Part of a small language model's weights.
Architecture: rotary positions, no biases in attention or MLP.
MLP neurons of a small language model. Each row is named by its layer, matrix (gate and up: input weights; down: output weights) and neuron, and shows model dimensions 224-319. Each number is 128 + 24 x the weight over its row's rms, rounded and kept within 0 to 255. Numbers have three digits each. A neuron's up and down rows have the sign that makes its largest values positive.
After each neuron's rows, "fires on" lists the tokens most often at its 100 highest values on Wikipedia text that the model never trained on.

L6.gate294:145115150142189113115127176163168112119163127133159146143105153118110075150087143116096148159111126053137125153155128102128122108106081113154144122121117183103124125143139127121153095118091156112101145136118141145095114126159121137114143147105124151149122094144140102109141095092129114149
L6.up294:098132112136162156125162151107146101109153160099129137166104133156155132141108127140125134139089135101153147169135160126096140122138120130157127144155148138128134179111117099076132095135169092139133160115127103089102142139118133119137160156119087139111144163170094098165120166119149119172
L6.down294:136107116144142123124125147124133158135160181087157178090126138122133103149124119110112148167136103069119165127140117150099105164107140130102106064109099107121137112146128127135147190111128098118117112139125110112164094117109067100107179123137157150136123163122119119097136128126073140117
fires on: "e", "ath", "avel", " host", "ari", " he"

L7.gate194:141125161125131143095139094108132109131083139122093137133149115101108139142061110104137146168129176128130126141117114141128087127118100123151109112149130110103155174154092097151135127127119116089138145137161107119132104132107145124137129085103163114118138151125134114169126158125150128116
L7.up194:136116121146137139095080106145152099123104109173123123114162113144073148162100116136141133143132141129103115106158115127152130118101141157168165125113140156161154135128130128159167133144099081188130129095114110124100127148125134133175122144108141110132092136158160097136135129112107148130
L7.down194:149109145096094147076127141128174140162126140111165123107145118124130126126128152155163098156121121111168075124118134155088132086144104146136151108089099116136121160127127091100103128150167159112176137095138145094156117143115172139163133145099171094081165139142081162105153150132141121105
fires on: "|", " |", " has", " have", ":"

L7.gate99:129133117146082127103128143145147128111110117169133143117131136131187135184112104126151130114117116105132131100100108113099130133135138116112114115142140103128141124133158112148118074123162178126144077168168167057138114116097108137149180100117158136123118142072085142109100153127128117121
L7.up99:131110153158137130125126117113152130129096101146158112088112147139147153101117104156123148123164136106144117149171108133165137101129144127156134156115097122112098137105123144112162113150108132130140120115107155151091125073131094147126140127127132110134115154149119084109124117124088128126
L7.down99:120125138093139099145155153123134133114068105160146159124119102108128123177125163149143164165081120134113130093132222135115133117110124097121104090146101114063099085120114127125116130150118094111156085164156118112103155122103110121114089127114178124154118109105069115131130121157115097122
fires on: " in", " as", " under", " gall"

L6.gate560:179105150138101134165118117137097114121160131093142144081090140125107090129137143134135109100134136134150117128140102112131072174122119113173136167105124094115108128082134126125124156147131142137133123156131064089084158138134152120129084117089129143107113112126117156123131162150138103114
L6.up560:129143134177106177128128112113170138124151107089144132074124145132108126113113154116095129129109090093163112117160119118124113098140128125123144132136129154109146096081132166164123094141115104132115120140162075080079140143124125077143137084134139141156124130114097137111167153140135113134
L6.down560:115127112158112142149155114130137123149103138132104103098137127148118122137139121137148115147159107145114097119156118100132130127100172136122125175111145144169116086080131128119107181123111114086155169116139104116126124162110126106130118093088153156137121144119124134109177118086128139093
fires on: "r", " j", "um", " Sm", "le", "m"

L5.gate247:085121127152165116111101112126135141120087154113136132114147126100116126169106156129126113122109129175115129144128163113138153138102185139097141124175116169115146117153107154100100094143108078201133115120153133125113095097175119104143143113153138047091113142110127141095102146154123100151
L5.up247:125101098160149112159135126156113147120152116154088143133150090113120125102173141154118135121115124118132120104150135151153129128111161103127104159122109062111120154107135099144104188114123131128133133172086131090134141157109124209131092119146150131112158147130135131134114096148141133126
L5.down247:125161153150126175109160135149124083145138179123142144141109142132122122149119139122152144167129138154138160144150114150061156132107135149151108127125147135127164108160135142128109127091120126121129131121141088185145135103167123105110178101148102140142078097105109126112113130112143104163
fires on: "aw", " announced", "w", "ath", "ab", "DA"

L6.gate103:142158121095096117096112121167131146103110161161123097156141119087112179080115149123129067133129146128145140191151099153085119139117103142159115148132149138162140165144126104095119082099133146124095166136141136078111159120124177126162141102151194110162151112156103120133128127134121108092
L6.up103:152123192129110118122080124165150130118124109157117144162118106144101100149133130140135081124100155147154107170139135128168122069154143153135121132129182143128130141132130141127109139105129109174110110149103098149095142116098185154162128122057146124087129137100099072124079138144099154143
L6.down103:120095158131130124123181129108138125098148159109122088119121147094152079095117140146152125138117152172134114133105119150149143105146092127120130122116141108131170145134108114081128138120146172090141150093151135120141099126147139126135086137116151093091173146136133149180150133145174112110
fires on: " |", ";"

L7.gate277:117099104115141128116175116156125120088120124171131130102121114155103122162122105099109129127132106137123113101160159113135154114144131103134124115123117125083141157136160144120139170160122107162104135129117122121145152132172153117141156126145125128117129120102081116165128135131160147132
L7.up277:119150134106116115111140103149132127112083111140119158098120122144098184169133081113135110147159160141123125094165154118117179107150158140144104104073092121122142113106166133140176146131106131175140135124118148097129121162194103162127121125099098114174123157089122080154149144141117103121
L7.down277:146093147151160103157115119149141130126115125127163128139114093102127103105115087151164139148158152136147071095126161127107128124094141155126120168130100125100167185164158143135129130142135110155129152116165126057124131139131152103112147116100122130087165160123126174126148118113173163127
fires on: ",", " (", "==", " ==", ")"

L6.gate124:136139109121135107100117109135134128137157086137176139070114140149150133100199124096127100137167078083118092119107135154123173121100122120091134134126108124121131141141134145104141119110107151155120148076128132147153125139165116140155168151112100113127134112098086115113118140108109143103
L6.up124:132128111127116137118139113109129113162155099136149122100122124095161129105191166134124129140167122112095127120142157151139164134105092111109181117118133106108086165140124116091135097085136165186156138105145141163149144114150165145093146118085134145131137116102122129147132126121132108119
L6.down124:095128166126121130141111178106127097135086143170122124193150146088128166154139153152170126153142110125111133151143146142152094152179150098111142135110107147122153156171136102109142092066079130111098119120131165124172138119132094115119135107114163122093110135125128150122167111141153122118
fires on: " L", "″", "ol", "ur", " Hot", " encour"

L3.gate617:143120160126102094182141142138143149127104154105133127107098158141126118141124147122110162132131117158124151124164141098128112138113137101142134136100116149143153127181104102175130098085099136107190121120142105127115115131154127123144096125144127107151099119119100147145116169108148115103
L3.up617:149113134121086109175152138108155112142102157137106128070137146129141115145113155139145163148096113163137146113176117107168093142151127095134118133097109157133126136140103120148106112087121147125182125112151124148150109146155087108115114124144135123153113119126147148137084150104118099108
L3.down617:155104107131159131155080125111164100101142106138108126119132131122153125156146100124175141157123114148140108136126116152153186123130111137120149169113126103097168095145159139104120139108127081118143174076120143107170075143138131108104153148174112122125151119108150138158097152100122136117
fires on: " St", "St", " Saint", " rest"

L4.gate417:149112139180120128124125118080084133133142125094113130072126094131125145130083124143140159105106081119158122116131105150117147146097134115100103090125122125102090107134134109097131134137169164167109117122113106162179124115085127082115152145133120149134122117101132113139095119121087157170
L4.up417:108137159121154142119100134153093127130184111127132158108063133133156135102128117116128176114150116163146180115107096120096151144073163141131136131156159143134142136175141117126144158163139097117088169100112095137106145091164129081149173139128038112135108105156111158121072148121118152118
L4.down417:170089187131165135130089131089138125123154170109101110110114167129122150108113132116171168096112143122141142149162118091125161121139110131132098104133133134125118120109123103148124111123129123123096130142163102148143111115118128129190106163132107125130111111096158098162154166134136129119
fires on: " at", " At", ":", " from", " attended", " through"

L6.gate402:114134161155143131103155130171120129150129133097140120112153120091089102131121098177124100134061144147123123166136111131186133111151118130161112127142133125117121107136103076133129104111114164115160098157123141114112078146128131095153154141129124116139081083109131157112138135106065119140
L6.up402:170101110105107135127154153137162134147125111118113135130138128150086124141112104134077113073108144116120095092147106115160077191116154185137109138079127101118121172126109095106164115155143148113142123156164151110123126127135094154144152140126174152124186169089110189115079109116170115180
L6.down402:112151178126092127131085150140117089151100158113082101115123138134155129094118125131151154143144147167147174142141144139065114124119164141090144108168142118129134094108157140131097120157119124147148153153108195122142165111126114133140097101153129156110086117147135124130156094121109124144
fires on: "w", "r", "n", "g", "aw", "v"

L3.gate485:166140169125110135149103162108164141147112108132148159124112121156140155166095109136112178143109131127138124093123121109155147166121142144121134128116158163106162092129111104149158099157150129140113129085123132132075100106145145146159138171117145144169160147100106128114169122102114114129
L3.up485:131126147110125136111130165108116127102143116159121105131081153117092131146121149129134130156068073169154153136136155103136144152164140112153087162103136162148143108150147139145113117139097142123109116120124162087108052116110095130125142084135133148117129181113118156154100178140087108143
L3.down485:157075118079164127133098143130137108113187154131063116110149141155165144133133108112183113143137154135139109140081094151132176123136145127157109139113097135129158077126150111104133117141148130147142138110152139137126099146117164085120138096188122088102154132150119088156151118144092165087
fires on: " St", "St", " Saint"

L5.gate495:141140142084090126138109145097129124122153078133152122121160130107147179112152163148105168095102104149138174110130116111109143149171139128092189130095158121130154150121136144110171129179108124107099105126146112116138105087119129150148147123150117156111133064115156070072152127145098103129
L5.up495:126125091100085105105113161106153133112141119118111122127153127100114126120156112076099120101126090139126160121169135117133150148161188126120100139131112109137169152143155110061142146182144164156082147092132096127132180134134141121152126135130125126130134085115167117121164113129114149112
L5.down495:099125109129112124109128129140138147136140098132099150181141096071162208087133169093100180105170153180127113079174133160143169114139153133130134140152173138118111140117144125125105139123116111127157111124154139104097127122095109125104126081135159139087116118191140161155107100149130103169
fires on: "-", "–", "*"

L7.gate478:103150117120118143147166117165146152100094144143130070125166131131118125133094149124114180094094155107133093136099150155143160163135089149114114137127105169105146161119106151094144149130096134142105145108070107143104098147117147137134134154130112152123125113169119139126148088130117122162
L7.up478:095104081121176132138179173121123131133152149121118136150103132113163107124090177138127171122111125115109149148165154136103124108124103130161103094151153139117149130151168163110106131174128083118127159134116109098150146143124122130103127109161108120102147177134159125125120166127107106129
L7.down478:130137105144179115121088132174121148087114144134125153132181170117144147117134100147090121070148117117139098132159165162122140133146173113129119110124113110114121134125118149128103129139116155127124124142127129116091131094147076176114120121134107113184096107122132142104099111158108136102
fires on: " the", "e", " a", "k", "aw", "ath"

L5.gate520:180132120128145136127111156131106094139134169092136144098114173173152137100152118145122176082133146110117112123117156097087140100117123105119077089116118145097104118139126097107150110168110130092117143113105124152137119123165094125106136128160084184110134122070113161143155132109074131128
L5.up520:158135153147153158171117114133109096130101141095106132099098160133159145114131114121149148082102101084140131138108132114110140143120135101054112091108101149133128145133118120071144118161109121100099101135081085129155152122112137141101128133118093154122123142103130129125125105111108172086
L5.down520:144095140109103152139140140103173175139180125138164111136094099144143185104147142157134160137146144148137129138148117134095086099122120120060136129116146096114102105120109102134115089123146090105091094120140142126119115140133113137130167131124098149133129102093123153116141145138144145111
fires on: " at", " for", " attended", " studied", " from", "ating"

L4.gate488:094139102118111135149151109136113121141145110153117115129143128123150132132085155115077152138131153154052131096159088111144087145153098134110166126138164151086198139117109143126139122150125143122077108134130134140154160100139135143137072094082156126145054125115183122098142168134083124138
L4.up488:131111109150138135104091112111129128191140093123114118095101105109163127149107160124100136151130150178118132123144119149133120152137091125122135131149177130119187108121120171147102167089098118154099119135130072142128167075155133121124103175107133077124097119128106127107132144116129128119
L4.down488:133129140124147084134138134093116108082124117114171123136130158150125090115128171124165133108133075109162142135140092128128156152132110138102128165122110110110099106123135107096142107153142152128161124113116187113123129143134110143134143097189111135154172157124118135132142095155163142131
fires on: "=", " by", " would", " further", "ase", "ases"

L10.gate49:151101134158159057124133137084145097098178156127120119135135124158115103111132147106124122117105090104169153156128140141155142117109114149127104107135137130114117183121159107109142090123102162097189124141128119151126138115116157117138139144104133162130137116151113159101128110117110121083
L10.up49:159136154088152145138083143098101128094155095177151166132098126135096124129125134151120144101105072149110148132159148109126146156151125116106126158158106102117128199129133095148140142148155092108105157111120078131139178155095151120154150083127140111158119151122125104096144133098111129128
L10.down49:145096146151150153140165139115091156153156145119163145127158119129110155098148153095137138077123119128142139152144133165155142138117141152136130072146126105102145137135098126126131129149118121151133127105106147134108171145132077087091125120103142163169121157163126123121150101071140157101
fires on: " R"

L4.gate614:129125142134141145137116129102098119132104088117137107136130143139112105101080158169075135144117107157145130111113156137152179168154108092140130134138106142131085096165132121115103134130125121134143120120125133107117112141150101149145107120098138107160127162130157124135085132135116106129
L4.up614:138136131091135130149130135120070101149116097111141140121117131124097097110089184155113105132136116153144115130138127137123131133126100110140126133119137121129126099145120101104088104100116137107158103105136122118120084112109128136135108083119152149153192179089129135137106153124104127091
L4.down614:158104119124132124141131121160108079098133164123120104093100144098142118135151104171171110131142135125149115130111127133125151173135106139128143176133137165114155112091148088134080113146136100115134148113136159128160106133158180117110179127154154120109109136147136115119147124136154118099
fires on: "st", " St", "St", "onst"

L6.gate118:151119114123115141139146077143078126130125116120110120156132124122119111129109140125176124123099099128149138163162135117114148089123099128115099118140108065136173134108145111127124094145099103124101110169139109150088202143122147076122161156091146184136160134151111114131152088117086155079
L6.up118:099135116142120129096146100081125140177126116122135148124116103142102104121141145084141152141118097109086122172093093127100137130118145126104092122127114127123139120152138127107104107175110110099120124152105117081089176109139100138140152136118108121109145164108130136140121134090096123130
L6.down118:145102100159167097138154136148109105152167125152124132125145097106147099109142136093156161128151113122128120163152114143148112132081158153129082119143107094122170136128111111125137098160137119132143088147110115118146210125147131074108141103116155205128186178164099126149155126125161149099
fires on: " R", " r"